Part of a small language model's weights: 12 layers.
MLP neurons of a small language model. Each row is named by its layer, matrix (up: input weights) and neuron, and shows model dimensions 304-559. Each number is 128 + 24 x the weight over its row's rms, rounded and kept within 0 to 255. Numbers have three digits each.
After each neuron's rows, "fires on" lists the tokens most often at its 100 highest values on Wikipedia text that the model never trained on. A number after a token or word is its count.

L7.up3462:139079108150099111152106123112120142118131144127146154116144148167137102114129114154126124116081049096125138163186156119121107113114139133177108160185117140147148091137153152152145129146137114126125132150128130109140087094116115085122134129091131109119102156167091147119155078158154153125150133159099119159115112083170131131132134127162104130133142145120119128141105153095164115110122142129086101135116114136141194094138134155122098143167098135129139142126139085127152110157096141097153093101125129132157106133110138158090122103104109159103113161130143123155142164114111105106147106126142149099131128108085148151153122115102093185133120120129095137147136135143124152140179117156133151109149147111131121108173134089092139144133107151165082143103144132201156097119141159
fires on: ":" 46, " a" 7, "15" 5, " |" 4

L7.up3392:169130111147142182111095112114163133155140136128155117141163129142126127131148116138165086119143125162106131157118143124143109095134160099147104174094139140133117142123128115144121132116112113123124113137146123089130102153146077128111158111131096134111107097138149163107123108137115115181118128148120128141125118135150125146112158083129115140132176140124132120138094105127119139132123129143100142149093132109157170096181137125107107153137107096101109150117208142140131154114113114129109167113127148154131130126088101076147101160127120103126150174106123111126103092154134106120138104077162099096151121073171087112134104123139148158120086117116160136152115136147108161138084131117125120124141149147056103076107140095121131128119110140120100121146121086121128117171103106
fires on: " " 39, " Green" 5, " Total" 4, " 0" 4

L7.up5206:087148140133119144113119097079137175161086133100114188139115120105125140112134149160155074156130119140139101143163179105119133139101169128141118113127112142153090115102127173136103068133104094138111131167140114146157092134111099113139115138150128109103090137074124122164112084123148167088138112123114126082143137118158120127112127150128154171135125100093115142117131114109119130133125150111148147113090104112129111117137058105087177141124104162105081124084146132153095093147163129095104115145172150113113103132114188107126115106149155124155106160158114157155142133131153119111096122120112123125118112102123104105102152138143149099106080102125090163118087137117133122142095082100123116164134142130153104106136117134120150119130120108153185114159171156091127154120123130
fires on: ":" 23, "′" 17, "." 13, " (" 9, " the" 9, "°" 7

L7.up233:107118121046118131095100139152138117136096126115130121110133080135133151099183138127132098118102139116111161147136123100104128148097121149141123114171132114129140112138076120150162131120151144143155107090134193124166123084109128147126175121150100169113125138177087152104094122124124123172100116141103103106079136111061128088109165139122107134130140114099142121118168162153139095153106145112140144078100109108093140127152134156149099113152158204092133075149160156129116105095071158108124156159097119086128123114140137113118174180092118108131135130123158130145096165125094130119125137103143118119099078093105167141141111153130115127126086137129110124132071105137113119161145112160139080144133061128144118120151102123125141117140095135130127124115136121130124136141144105
fires on: " |" 43, " +" 9, "-" 5, "/" 5, "," 5

L7.up1663:110111138100135116130128136140159141161172153141115137108138091132150121073108087132125135140144094161089173163150117122141074115112118106177144142126152153124127100104144157127113090133064131156127120131170137102130101099150140102122135081178120114112099146131118122119136163146124128086100121156160098132079133107081135144142123136097132114166099147161140116140117107110122113134148106101151112161130144119150113133124133143095120133126147107155171137115120113106094119153112127081101117146114093175127137139163133110141158183145120150152158148143140143132159114135133137158114103113144146121175118151119113182143114156143100141126117153166128112138112165162106118163066155141112141150085135198126112131112109137161137149049133147132110142130154125097112046121142112
fires on: "\n" 33, " P" 8, " ec" 8, " \"" 5, " p" 4

L7.up2417:121122156107109173087154091157144159163151093127147144101162130125153156088136159085118126121128133092106110123097163114116122116140134110145093135149066124141134112110147124109102131136138100151088136130109118128082096059082117121096102140140161114134115118134098134129113093117119147107127184121125116140139131119112157112155172086181131127172138113167133116132121130115134104119133105110110098069117158151142102110121130171144074148142138116148115130100088147130100081107105097092131177116104148123136148162116113128109102153148134127135121148151161136165134079140133095152144110087080134186109115099090164118118152150135120118156104133131120117152153118117137101140145161073119123136121112136149116070155117108103167142092110143104112175105148144120156152126130120
fires on: " |" 62, " to" 9, ":" 9

L7.up1398:107144118122132150107116103108125088165100107134165176122178093092121152175118129167126147172168161138165100102111119089152154124086117108109100143137163122134118113108133189142125105085145124144091188109114117106092146113152148103145128125137121104109108122127143140169172148102099138134117108173151149123158108112128108087127153139146127116155092108135146103096103095097089061116117116161129138106113120127109113170153152116138126130118121143132107127133120140158121141169103134093134096128115144097182146129163158124135125098129105095128135178149140132127132132098144100167157089146136128126154122131138112110157144110140125143101106069135087155123134133133096134129112116118113097132117110122129130130099115083133121103173139154111165144133119118100170149111122127
fires on: "." 33, "–" 11, " |" 8, " +" 7, " v" 5, "-" 4

L7.up5164:112157116092141073165141102105119109095155164111116159125093097132132153163133163175156130110108136143151139150136153150134081163153119132142120134148139144116113161091119149182161131130147136137079088145072119109162107109135087158146105115175125110127158132141091121130111179142104126101122160131122155096156144095148147118191126146123113127153110137099167094109073124123085133157111095125155121138096135123123120176117122122140134127123136111155112123125101108138138077141171121167143167111139165152134134135130134100113150168115136144140155139129153153155156128116107137143105096155081102100141183086127093101136122110131130131138124134152075115124117111121120093160131121134132123101082091128091125106106134103121164158152146126147137138106130182163131156095110138
fires on: " |" 44, "-" 9, " went" 6, " −" 6, "ed" 4

L7.up2779:125129160121153121135108166080124162175109117143118198162162131141134140111135131115137109159132118113100090154135128088115142103119104155105146090178140098135133122157132113126101116168154113084119142156101125113145106149148123091165119119139149145114080169142121114104106115108127124168130113161148142114101165146127102120097140095159133099155150129151153088141119121076147099117092122122162085134094156136068136065127146135102117159153154151116153118160153168140099177158126122135157128156114119147127137153114163143131136162079081140137153104123149111137165127153113154141127128099110111144106118076119111141113101156157150161127118134105106085137109135140146108151128125129133138160147189117141135123146124144093131168142140156128125107129133106092117117136083157
fires on: " |" 61, "^{" 7

L7.up3799:117109119136151134175122141105135116114099128083127133116096114138154146144150148146104109116154134130150142144132109106150113096127110119088136130159129106131143105123103188106109140164130126121118097089113145092081044144143089113126134080154121096077096074072081109134178070133152095099181164128144145111071100097131104079130149127138123150126129125160116134122174070133095119123123114160121190111149137115127141113170131151173135098169126099132088139151103141144067108139129115092140115095156136152102151124132135167134175140146105123163094155125181124133135123109109121144161066088130129122154120134119149146142132183123127144153087159127160146137144146150104170161145141089136121192152128153162116082101134078112104144094138127132118148134154112116162137087143117
fires on: "," 57, "." 42

L7.up5116:144159125133145128106082113134128095120109156103098131093125084091144142105115138111113115135152118136109082166117138096139147068066121122109166113115166108130167132103158141128121126121151111157141139125151119156113144114143164144087136137171140138115152138121099148133167186108139121124148154080126134130153155128208154106111141129130102121136130104084125118128083088137066097106114135150135059152143126079138136145124108153156132128094136133135132121123139149147095123149129135149121114170164195105104138130117144118105107151122139128145141129164191119146181123116100116105130115137141100141126141116089115114159103106126109155125122142130127112205142115157090106114134102098135119151130107144135135141105161116095131132116119097176130134133111138133119152102102123
fires on: "," 27, "." 24, " |" 9, " $" 7, ":" 7, "′" 6

L7.up214:141113117115104107141135150139128124082123095118138176095115123090128129117111125155156143163123163171086077117113120118132135110125117179110133127162146106115152138126142166158145107113115141144109123136115126095123121149127101153159108161149170135104109138095114146146148126117109133157140141137093083126107146132141083093134154091096092147133137095152149140126111122125182136078130155153101104102136156135130155098161155193116108166125149154134147114174140152170159159140168143119198113133100138083134150122140144151140123149100114112103116132157172155159132156089101152144161106139113146114127105132125120149170129128137085186149093105127092122105112144145130115149117101118128121095145108177146166143166066105100137153124140119110129094104168128138132173111128135
fires on: " was" 43, "-" 20, " |" 5

L7.up3890:130136133124159075110129118108123134103144077148101172112169116127118176077116186175136126128161119108087138145152164092112114127123145119096105123138120132167165115105161139139174121144102132152119125161146128132148156120114101143155149139135145119116093171105123106141137079139121114153081161139187102120160108111123104094128152129162112104138084105093165131127144117066121107119134125093149150069108125140155132144112123129168145124173127108125168141130105128120152130117150125120123095093137111144153143113121125098106135108120110144158117155116138106116146101127180106160137141117107146103128090132178090129148118159121158131125158166143131099105127117089162135131126126134100152165129106087154172117138094165099135058118113171144135096114104127101088135157125174
fires on: "." 69, ":" 10, " Car" 5, " (" 5

L7.up1990:071103130102154130144103089082129134115119154141133140126183152161093169168149135123117100132178121134131086100167144110146149139093116160093106112105127151108134106160125179100136095132126143179117115074083135122116154150133103094113118133148122111114091099147072123123137122176134088118098135118134130112106129135128170171127145139138115103084156088131145152139125099108146112109134154156110136128092140141129119126136136146144090110151162134099121107120136094110055105112148129121104102133133129134105100106110125116076155146080117137158085123102140143119129134131096127108152080136111109132174146100129170117135140141149169122146106141092088105158120112118113112143115102105127112082129126166128073136102139109084157125163123141106117153117146134139134120133158104
fires on: "," 43, "\n" 11, " and" 6, ";" 5, " (" 5, "." 5

L7.up3250:087077116128134112139146164142123112135120144125100128151093147119179111136129084128149135096088148110130144161115127115162137139125147166073121130109154110149160099132107145180097122128087122131120104165124158132136118069103129141138116096143147111130140127125120117112127099118155139116125115090164096129107115149115149168151137113128143096169137158123153104117128146132089132166098119117085153161122171147168093135121124202128108095111175131100157136127091135134104104146105123154125138123168114110111157114133171104110124132146107218157150118141155101160189113197153119079150111113074073112095083115092146112116133096158126155124113115164155093187130134111140095117151113142152095156128107113101136152050122113088113166123131133117144106134160105157135123105147148
fires on: " =" 37, "===" 10, "==" 9, "\n" 4, " win" 4

L7.up4050:127127136073122179126092109137124150127107142121161096137164106101132184122139105134120125095147144147126155172119178119140099065095111149115117143119140129162176136157150123113086114143154131100085106155162119148070126153109124086170126081143181105147137136125168087117083132135113107116132137116157143111118163152116109098106121139133106137114132111147135145145142090134070087101090095116166121084168178123154128094143134167138063125128079146120129114076157102112143118122128167135145173139154143155112145119133097102130168104144123150118046096124135154159112085176128111086117110110126109139126100113140108150120163158160134164136156104172127121141152090156117130116136127101118126101130132117117114140120085132168086100154140147105144121114131137124128097114100174
fires on: " |" 50, "," 40

L7.up2901:127100100162104185111130147146145148111115103109145145112089122132142136102123101097135121102121119122170152145139146135125126156136138122054090150144141139162178166141123095112140134144128125080112132119105163127112110143146143123149150111157131121118115108144125123106161131173176119152137131118093118114104130159107117116153112115121123113097148110136160130135141143125111124140141114067143135133121131175141132150116099116179102126123083142110117104156103107135121115077130174121064109170179112137157098117135154077081120119116084141125085125110127105088153104108143158096160095124149146163145147152135117142136144116124140162135096120129131122111096172109116146130161161133107155119120130143132111116146166114090122132108105126178088114139113153111109123144095137
fires on: "′" 25, ":" 23, "°" 19, "–" 13, "." 9

L7.up4437:153142136164124112146130122119155142109110153109096141155144114130158128140195101123105137114121169148141129120172125112124113100137165127125105137148148105122130115140137182160125128138113105127190096148172123133133079140149105115159157113145105121104128140140114113105133097153134127158156130167132148131150170123134113140142108127118105198154119148128107104151128158149148127097114167091153161142128175119123139128067120154113098130177140148142110126134138120132063120109051133111104124123117141113184121141128109121111151111161118191121105110139121109093144127117074142142128157109099109081126146113140144109108110129127139144162105133158141127171160137086102096162156079122118138139140149176146136113116117134148114074102135138105094107134122132092154155112113158
fires on: " ===" 13, "==" 11, " ==" 10, " is" 10, " " 10

L7.up2903:132150116127122129122155118160121101172120068159138121141097104164133122142087155111186116122121115125082109125104133133142138112092111105135142148128091131120105085136113123138148124112184145134125105117078154091133135113155090139122096114107125126154127089191123171130138094129100114138102190097106148116143121125097145137112139126175093147126124146163135132150114098171117075094148076154105097109135079122116132119195137111109129149123150122139131131056110151096112097157110152058116129073149140120152109108125122164148137119130135144121116145118116104143101149127098119137166091105095106111113114100167108090089126132169096147152145089093132163113111157165132176113168122163142142162129110118129118123078150186122119181097108113136121156103140147123118085129092090
fires on: " " 50

L7.up197:104103132132169134106128144138124119147101101085118136141108118096125166158153113105106151102172133157118116170175156160109113103109142126085156151136138139099137133145120081145127149129151120148120124122151161169139115137106170133128112159149160115159107114127096148148117092111143140122096118120153128151139124044133122163126163081107122096126117106097107099096107097126096100127119123153119100163111096091157162132124091116125137108130090142086134140068117077111113126125141121131100142112139130172155150146103093098134100139128131142148101122141143103175109112147128101136106140141080120124117133110121134143108114114134126118122092135165122103115141089153131132156129145159123152138073126112155135124081143136134121154086105124110163105134111156144142115094136114
fires on: ":" 39, "°" 14, "′" 14, " career" 7, " and" 5, " office" 4

L7.up3152:083134129123094064185143133126109109114139108114139154129107130098156135121183090219115137150118140100110114164123149154128123067120101122135134101150103095158147138125138150162106115119178123112137128162145131134105125109089122115161129109161110096137114090172127115155124150171158150104157132141135101158123136122144111110129164107132121130124156152119147075174117118143103118107103108090122138096129094107146115130114102151120093142152104096122116134126115092131114131130103134136132139116128119142150159126114148094118168131155100158103141138146105154165144129151144085126161183056121071130143174098156117117149130158140127104182106133105117125133114050099104078150135163158160144169133137163139110128159114125127118122139143143132115124091152158110150141157145156
fires on: " |" 34, "″" 21, "′" 5, "14" 4, " −" 4

L7.up4676:104169155142135132124119122183115127105105137127117125096141095116124177176106149139167123079142136147142128166111181150141110120094163116137155126145146153091111116134115122144168129099095135158084115116159121167126099054118164112121153094185166145125148141126124143124124153099120115157120154096147121151135154088130126090111138153141134140148162098109150107157119120126120093110133117103067122108110099150189166108108095139151119102158088168170152126105132131158138113122122121114085119160092150104132146137132156148121142157092089119110105154158132152102118117130095081146093069121103087142152109096087147120129150145136141102142123124119144127194120120151118114112117115063101165102154122127141114084125149119150147110131089173107094145101128156137120185122131123
fires on: ":" 41, "′" 15, "°" 14

L7.up3360:110095135047155112157138104137096132124124153146134128108123129154120112157155124145147153156157140144124108160125131134080044106139104123118138106143112142165172177186109143103121143096093131153170090068090060151124137129117127143141128143183138149150119156138128137181157138142123173119130114160147143118112147117149131123084112128128090145140096095127154130134132125108122127117158127137105086152095122096146134127117128171117134150106126148136112172122146147168109099152132130150108169152074157154149129161105075118105126137108091123119110131116109121143147104167092141129105074055155095098144135115103136158078159165155097124125109101154156125145118104139087160137174134154099146121167079124131148120142088102096133118124133121100120122122096137115132120109121093
fires on: "–" 29, " |" 14, " ." 10, ":" 8, " –" 7

L7.up575:171134133113112075096119086113161107127105135143177081100153143137126123118130112130161131123126138148116145117112137152110140124163140123108119126121161139133150133149163110166131117135128146148117130136137152139114101113129126088155108119128129122089130124164149147137132108137124119169152136101124068128118102140108137122169138125133121159152124087122128106133147051151149133093133115155144165113148149112102117123129156075140125123125096108128140147098176116151164096131102152141138151162080167127145143141104121152128149140138149055143163120129102130135112102126167112152166150139156191141132140109133133113151118110131110101163102114164133112089123120105147176139151099113158130124137111099149121139137136103115172138088093121126102133148134169115172123093122125
fires on: " P" 20, " 0" 13, " did" 12, " do" 5, " does" 4, " |" 4

L7.up5173:089172090096156145105170152126111135155192150120184173116126146135150146140176104113101118134152162167132158137130095135166157151123128128099092116116184114126161133133133137138112126098130157102127145135081133084115126131107118126147102073189130096105158121139121127156168152154077125135146119107118133147092136117111113124105104096118124157176089108135169123107136105114157117138128116149191176113147114101098112088124106142119129140145130124137096098113158144098100148125107125114126137107172149154117115145146136107154106075108124169141142157133131114139123115089144104128130113146175108143101109098125164105137135127140160131063065143137110110112106122126092112115107143127144158124121121148122063106132105109123098150129130128126101129111112124128098159148124136
fires on: " " 26, "." 24, " |" 13

L7.up2003:111119070126130136100119121111072098126091123120099135135121101156123125142138105099131174133134111100126148115069165107130129130107154161147118120143184158153152132143121139156106075127109120104117118142129145074108097135119159156154141137139134095133102128143156133147123095112132134093124137112117118167128166093132170101092132120079149138083083126106143171140137104178098126127124126126093179163119144104099133150167192136152146087151131134117113168106136120140143110168180129130138134119124202139108156109131140125119141096139129119137116156144117115119137150118113136124161135121126095151147072121149145139140094142139142155127102146112128085115133113162158150161209140135143131145156096126161084124091118147128132165127104144127090089127121103150133121173141133
fires on: "," 43, "." 30, " to" 7, " began" 6

L7.up944:154118139127097138121076178136162158105158119111167162120151133148168108107136125120140152117147103119127113145141145145081135118178099137130113090171156094150142122123129169168105079129100121127104118125149167075141125142144131152088130099112134139098135116147078118132146137127162102080106139137148169130123100153158136108074114138105124152126116155180152099133125119135147123137126127133166126089159132098141128123126137131149098158185127073147090125170122129146118099160170139136128071108123127151154143119157109153118145115105091112182143143184161131148095148079137099134110107111151114107122102120093161138125165139143131130140100080166124126173167147111111135167123131112115114154137142130132122119104151101162136124103137112106143137102125134119141123161120102
fires on: " \"" 19, "-" 18, " (" 16, "\n" 10, "===" 5, " Sh" 4

L7.up294:136105153103153166121115119110147115130124083122145127148149142113127149130136116132131115110162156129153121121133128121120130112146147160131022074120131136177116130153117137099135151111135090164066124162108144119097127155138140134139147101124140102098145135162133173174095110120146101133123154159131135100138143149129147180160142115128129112127182083104151107148113143100123120146099115056110116129098116099111134134130127124132156085138129086113113105138158108146148130141144190149105165142135110133129162135116126141174100141117150102091117153072135114149175159157114144136113140164118159153150127144132121127182126129108129158106151136159110097136111133156097111158095117164107170152137117118075154107131147161118131131166096159113143105125163135119135145173137111
fires on: " |" 45, " 0" 8, " /" 4

L7.up65:077130064118116108161115124113124102112134092115132131165113108105147118106102145130097097117131116138155119194143129129118144099080130161122127130170144103157121108146129134191110089099095122089119170121122148148119120126133133090127171092147152092117126062116091094129132119098196132127122136104145137139102143131101134101111096160158126141140114124092129090152152099203153136179118125134141107132110161119159165112175118117126081079127144167133139107103152142163121148100129143099141097150114114099140132102113128130118120141135119140177133087125093106134098168147076099151124138146101171098126152160122100119165088150159142159133144154084107108148150138134114133111121079111105103171082113138116110119122135127162094119100136172090130131167135129135079129109137134
fires on: "," 49, " in" 6, "-" 5, "\n" 5, " for" 4, "." 4

L7.up3023:154103117084162142128151142162159130118069112121100115146080095188144121104151160121140150140150145151112146146126151123119120078148154103092102093100077083152132084173114123118137117087135083111107126150122116127113122137094135147171133124119130104131146132123093121126140099117149161147107143068181107084171118110124112113148129172140082125093129111175123128093110097108117113129164103119084127129147141123132141126139120130130090120141110125137129098173158091098109151120087187142127093110129114128123128121098127050124123103127111170101127112071110141152120111181142093103146111119112104148129128195138140172114151124147120114135106119123110102142133157146090125103132166152118128097107141150096105127067117125152121100090073193139127132128140114123135086158124134
fires on: " |" 42, " M" 10, " in" 5, " as" 5

L7.up3632:130125136121141126106144155164134176140127129162153140124153107143117174160134134135109108156141182119121088156125135087119098103103128129094084139121156092137110134107121105115111109178132095099077129142127146134113162110156149134155125092143186110146116127102114117172094101173126110163112148130163147104116090166092122120105147124106124108157107107130104137096122109131158145147136153074156125098112089102129148115116161116105191113129077113121134123118189168167084133134144109191115134149110165168118181119084124106111125142144181115115132112125128090133121165134157109134125164066086116095151145142127128114130149131158139152129147102143137145135140130165153134157116165187137114136108132140120158145121150124162175101106103146152122117118126114123102115158149132
fires on: " |" 42, "|" 8

L7.up3389:140128167124117112102147187120120092170120124127101117156103120114145128154097136143131100126136151116125112138173143079157125103032116092134125159149167118147131093135134141144108097129161095137089105124163143133110142152118140096167151080146130138099123108120083117104126107129105161067135163107139117086149130110123132119134168155176087098148141148132101127119156098173096186133131133132099115115092112126093120172141146138155139100138141125105096106147144130141088131117139132141132120111168181178133134130104159076140195102102114124123079163133129147149112125141113125137144156112117096149083096064123095135140117133163115158114100138138116117154147154132122118122103106103092133114147086113134112097116140170153122129089116099099089126134110128145121145154085155
fires on: "." 62, "," 8

L7.up4819:161109093118144126130169092152118120139122104167118182121129139140114101070156118148142083137130168127138144142127140139140151162117131136123134126110151117137126112147129161127089064160107153100138149138128116133093126107124127103153100140162083123129127098103096106172116132108126146121134100144144104093133155117123115124093151156140115126146097124108140151147083152147141090088149146108144145111059122094118129163114127133078120141136126137123090132107174102139134139144146162103147128163108102104151129167161162120113130091124124128113125143123157145170143143144134138080107156097090131091130109127094083130161107127149173152136139125112103149140135084099089123124131102116168151122145135125126127152134082111124162127122108130150079118155136150172165175119109136
fires on: "." 40, " 15" 6, " 16" 5, "–" 5, " 13" 4

L7.up1464:123125129102148142119109084152120130146086145126163135117131137084118115137117114136128179078104109104149141144146113165097131108120131151111082114144127105132158131148143151140081163161147109123146142114094117152138111143148109116130140127177169081141107108105129172123132106129120129105114153137129151113093168105134151088089117113115070155115154101063120125173160119148136120146110138123085126122123155089125129150148140154114140137161136132170139114147152113100097114153132119119160113157125118119078148150107135147122160104098103079090115141123111118148131128104128082140158096108147143091123102137141101113159127187121094146092095165117142126105180112150152173151165138093115142155145107103137145123159145131150106142145144150105156119169140126054088111146141148
fires on: "." 15, " \"" 13, " at" 9, "-" 8, "===" 7

L7.up818:115124155146063128092121107109148143129149085143074158161127114132109133107129134112166138146163112103132136184162103135132112147130146101182121144110126113106155176122114107184131110140145088098117107101088147096126131101126134125132146111142138123185126144185099125124126136103095092133139121132149161112140114122100157150168088134149109122125125140145160117125117138140123111129140059124132073116170123068070110115114147123141148128147114121107129105144113120137082140143153119108109137149146114124153129153117107116135148149135133146129139088134157148128096100133154114137097103132111161101140124076149133141152140166162105181120107123071097111104104152136134136126155132143143129124138070118136103105124122112099107104100131119154170148103152138102145153129122074
fires on: " |" 30, " " 27, " it" 4, "-" 4

L7.up2912:087153098134064120085160139116105142148103115089112112116113077091144136090128163144148133129122085131113127147131119104107154131138128165143133089109131149085183108130121091132141121163144095128142127134112136154112125121167156109184125112152106117142103066141091114116172084138108134102117133125186119130148124112152102089122122104132169133135113144142174087145113120167141106155128117143118173125107095130096175171116125100153164115130126144145137148150124114185090102107119145109124097157113112154126123113112169130135063120101135144122121095132167131132150152146133145101154107118129129147109092116077111123146139118151113116111128163128167095156143105148142125144103118108121145133106103120108130134117133104136141129136180113107130077141105134123119160109154128
fires on: " has" 32, " had" 14, " have" 11, "." 5, " in" 4, " de" 4

L7.up3312:108144130141142123162117103151138116128109136137113134105129154141093148115174157120118164165124111113137106094097169104125096135116151088107136125141103133109121149106123128113139103135105103133118128159083145114143103131137137075143132157169133134136142142113094113130120129123124102086106120126129151142095117120126123163122138122116132098102145112120151127122131068176150149111141148130127147149124099134118112153118092084128121132135126120140136097147118109127106118119085169124118111125120135179135135077139109161147159116160079107116089133145131162117155111113158143117161111102130111155142135095145107122134103138140119160081078141147117160125110153196104116084161108083125119116087114140145111088086133152102109129123105164142060146115155115146177152131113150
fires on: "." 35, ":" 8, "//" 7, " ." 7, " //" 6, " /" 4

L7.up3589:137129115133121153118096124133153116099171170128147145117120168096154176129143137139151121090102084145159136105157173124110128138116104129134129146114150114097205089148163111099102141133127079136164140137119088133068137114135136110145129139110133085146094111126100106103132120148160126161159150092093105108125141115124131083059106123141112099096144122142095099115150133130148097087120155132173158146136168090138109090134137113141080067160129124129161143146130156108072108109124164144145115124184170110132154129124119125101112141127138139140092119122128123121120130111116086161156087148117149069138115117104097123117149126118137097142121111173113117108152135121104155165144134150135099109123099141175132120094147125119131114115153135150118139115095127132134118114129144
fires on: "," 53, "." 12, " C" 8, " K" 5

L7.up929:125091121156137107171093139128108129082125138129111126105142132106186126126133089136134129146139131110142124139117094148144123132113112138119129132141120127135115101152156125175110118142055117079125106179131121086170150150113145122139124119132121113160105154102135094121125118124167116161176145137109161148141113111123147156146160165121102120106140131100112149119145122129159111124142133073159119116077129151113142112109150133160128129132118136153123180136148133138132092102134124107122128146104132145110114172102142109134181144096139140148143095120161150116126125102137139075148091101134121125120070110114102149163129079139124126091119149128146118156134136138134071169144102117126139158103098126107137132138073105149132093145164115131141145124119140102153184143069150
fires on: " |" 32, " was" 14, " is" 9, " would" 4, " water" 4, "\n" 4

L7.up3151:116122133137113142128094126098136151111127097146099127150119105125158140143135107152135110108131168109138131098117157118114122121131098106110112162185119105157124135144099142152077108078157116153130144142122093133114145082155149149138117066131157127145158139143130135086164157143115116124134104103128099133143162104128123156111157137130123149140165171109169108059142116141109112157084146156136110118133098122098105126165123130148157103127119127147104100120183124140103107056099145118160127136054156149146122148155132157151142122099106135106127167137151160116113138183152159148143121126104133128148119136131132146161133162136128117143093112154129170144085092137109159119158115151129143131136123128134112136120113105117107112121130167160123110136200192156158145099193096
fires on: "," 65, " votes" 6

L7.up2000:111123134150119139111068163148116137154111141158136135156096103124090167112137124092106128099135098139170130156151133117110141111125113120149123165082116108175147097115139144124090117142134113096126116091100134144093111080205093123140130106150111129148146151124177133107148123098089127143111158113124136095128193157127142118112174129157087116163153115105140118112175122136123121120160144130161140134153134116139135162183124138137161065117120151137134072089150123135139121118149131144136138177090130127085076103150144150119161124149142085139134115115148090125099110168153133121123112103118161137138104118105131169166114128101133165132102131110121117147100112136108149123131102096148119122115131155111165133109172109126106132155123119145112117120133149129171143136149131
fires on: "," 77, "–" 11

L7.up406:111126120088147130106156122132135158138083090113122185120148106117131137159096155137145128128157102103135119147121134131136155141077132143121133097107162174162121144151129138119114159147100119135156155122116140126090127153138155118139110104111160150115147164112140156129184145143144107123102145143175124092114138142153099126119160113143124138130129114120144123126119107140139151147145090102121176107165115086138136173096143133122161085152136105154121091144106114117071098144124088120155114127170154121102157153169121130138152105109142118135131119111153077116126109130130138151191094106147145138154149131108104074124112142141125141112121130117121100075092134159108187120119127108159152137111142153108091133135127124098153083113150113118147132175100148132141136133118147
fires on: "." 38, " |" 9, "os" 5, " more" 4, " his" 4

L7.up102:108134127143142118115106115131114110122078161078156072140128141122118106126136132149141128120107150152129160137120118136131136083105127155135129126171165141102124139146106108116115134160141150116129152116150066101123102119130126163141163113165090105110098102157114179136136168148156131130132178121151118074154133104108142112120102081166145110149099111079122116118134113121108131150159126118136178103085124121152121121155098116162093074186179130120154078114070117096113087113123147098170125191125104117120095141169087142102143080107091144108111144161133118144108163113105144098115118100161125177136146108100110181075108111124103159131112097129085121130127148136101177098067166107177107167122137125143123130134111118117076092120113141159142117125123170111131146133111116
fires on: "," 65, "." 17

L7.up4608:160144145108141117162133113109135113167088104085116122120118126122167129122138152125134105151087120119201136133122087135097115132116137157151103119118181134137176130160103170141117105140114137172160125091135100130131085113097161111142132110138111121145099130136121162134096126159105103147124133096094142108140148107146147119115163125124129155105170108187136130108115106109140134115153138154148124123078195136085120095149126136133110091158102165161145100115135137135113086143131127140101125130118140161131104100107120132137205123133165109089094179139180126121132131097155113134178099120157130161128141121118150138094119125138148147165105160144093075156128128177108122123090105140095088159162108117116086109102121104111095141136153113136137112120118112091103138162177118
fires on: "," 41, " in" 12, " United" 8

L7.up628:136082091139127153139099154146135116116116136123085117131102169086134168150104148165123126147169138138127145129147152141122153108106169126111110143130114109137082142178112154142147100123099083106122115190135118121122143102128143125153067113143107117111129122129153167100141110138149102112098154140155121152128116113160154140184134101137138130097128146086142096149118099147125099140091124105162136185104163130143091114102134150157162115126156114128131126142093066122104140185105096157140131103124128165135144176149130143159176154156121139122145148120121181129116146123088138123143123139122148118143116115118128136115093122109109130108117115147123141202126163127146141121096094135113164106116096172125144160157183144135169098129149108127163106105096173118127161136160159
fires on: " was" 23, "==" 17, " is" 6, " =" 4

L7.up2633:119126125117098116122150105152146144129143110147148160118142114118113146121114087145142130087173145136134117157121137110127137148069112093126127098192167074164121130160122109166126129160130166135129112153092150123121120105113108095164177130120144133143108140116122156163194098139126156160119158120131090144101159132109164133133113115151111118146096095135138129128141149165128121128135114116121100122150120113112156138139149144155153114117137106125110171130157176119165140142131147140116162118153109168159128141115111148144135153138125142124114135168161086103132109144111173140151151091133114142120131101113166155128123152163121122143141143159107115097152091102123142139159143104137133094120144132179086137108193144156138130142076134113120153104100099088118135119080088
fires on: " |" 17, " 0" 16, " J" 12, " M" 10, " R" 9, "|" 6

L7.up1754:104100116123105143126101122128120127113113148141140168097155135103123115119119125116135153115135112137077112140088099127140127110128113117093092125104090123122162130143123125144094086179134141143136130105125090134153148134101158093128097088167114099083155133117135122118102156139101139156105167139124138107109169108129126119141174115123132135135117152126110138192094114129108129104107137135138128120139124135093150141155099153110108118125156156129136131159123111124099090183133110159139126139162114114134160163135128118129162115112094112125133160170161116125130118108117131134120118103147096118161155121140083128152146133147112140129086133132058124152136112174162135132120062132140143105089155149134124105167110148090129141085117160105135131179155089102143147134129115
fires on: "." 49, " \"" 15, ":" 14, "\n" 9, " '" 5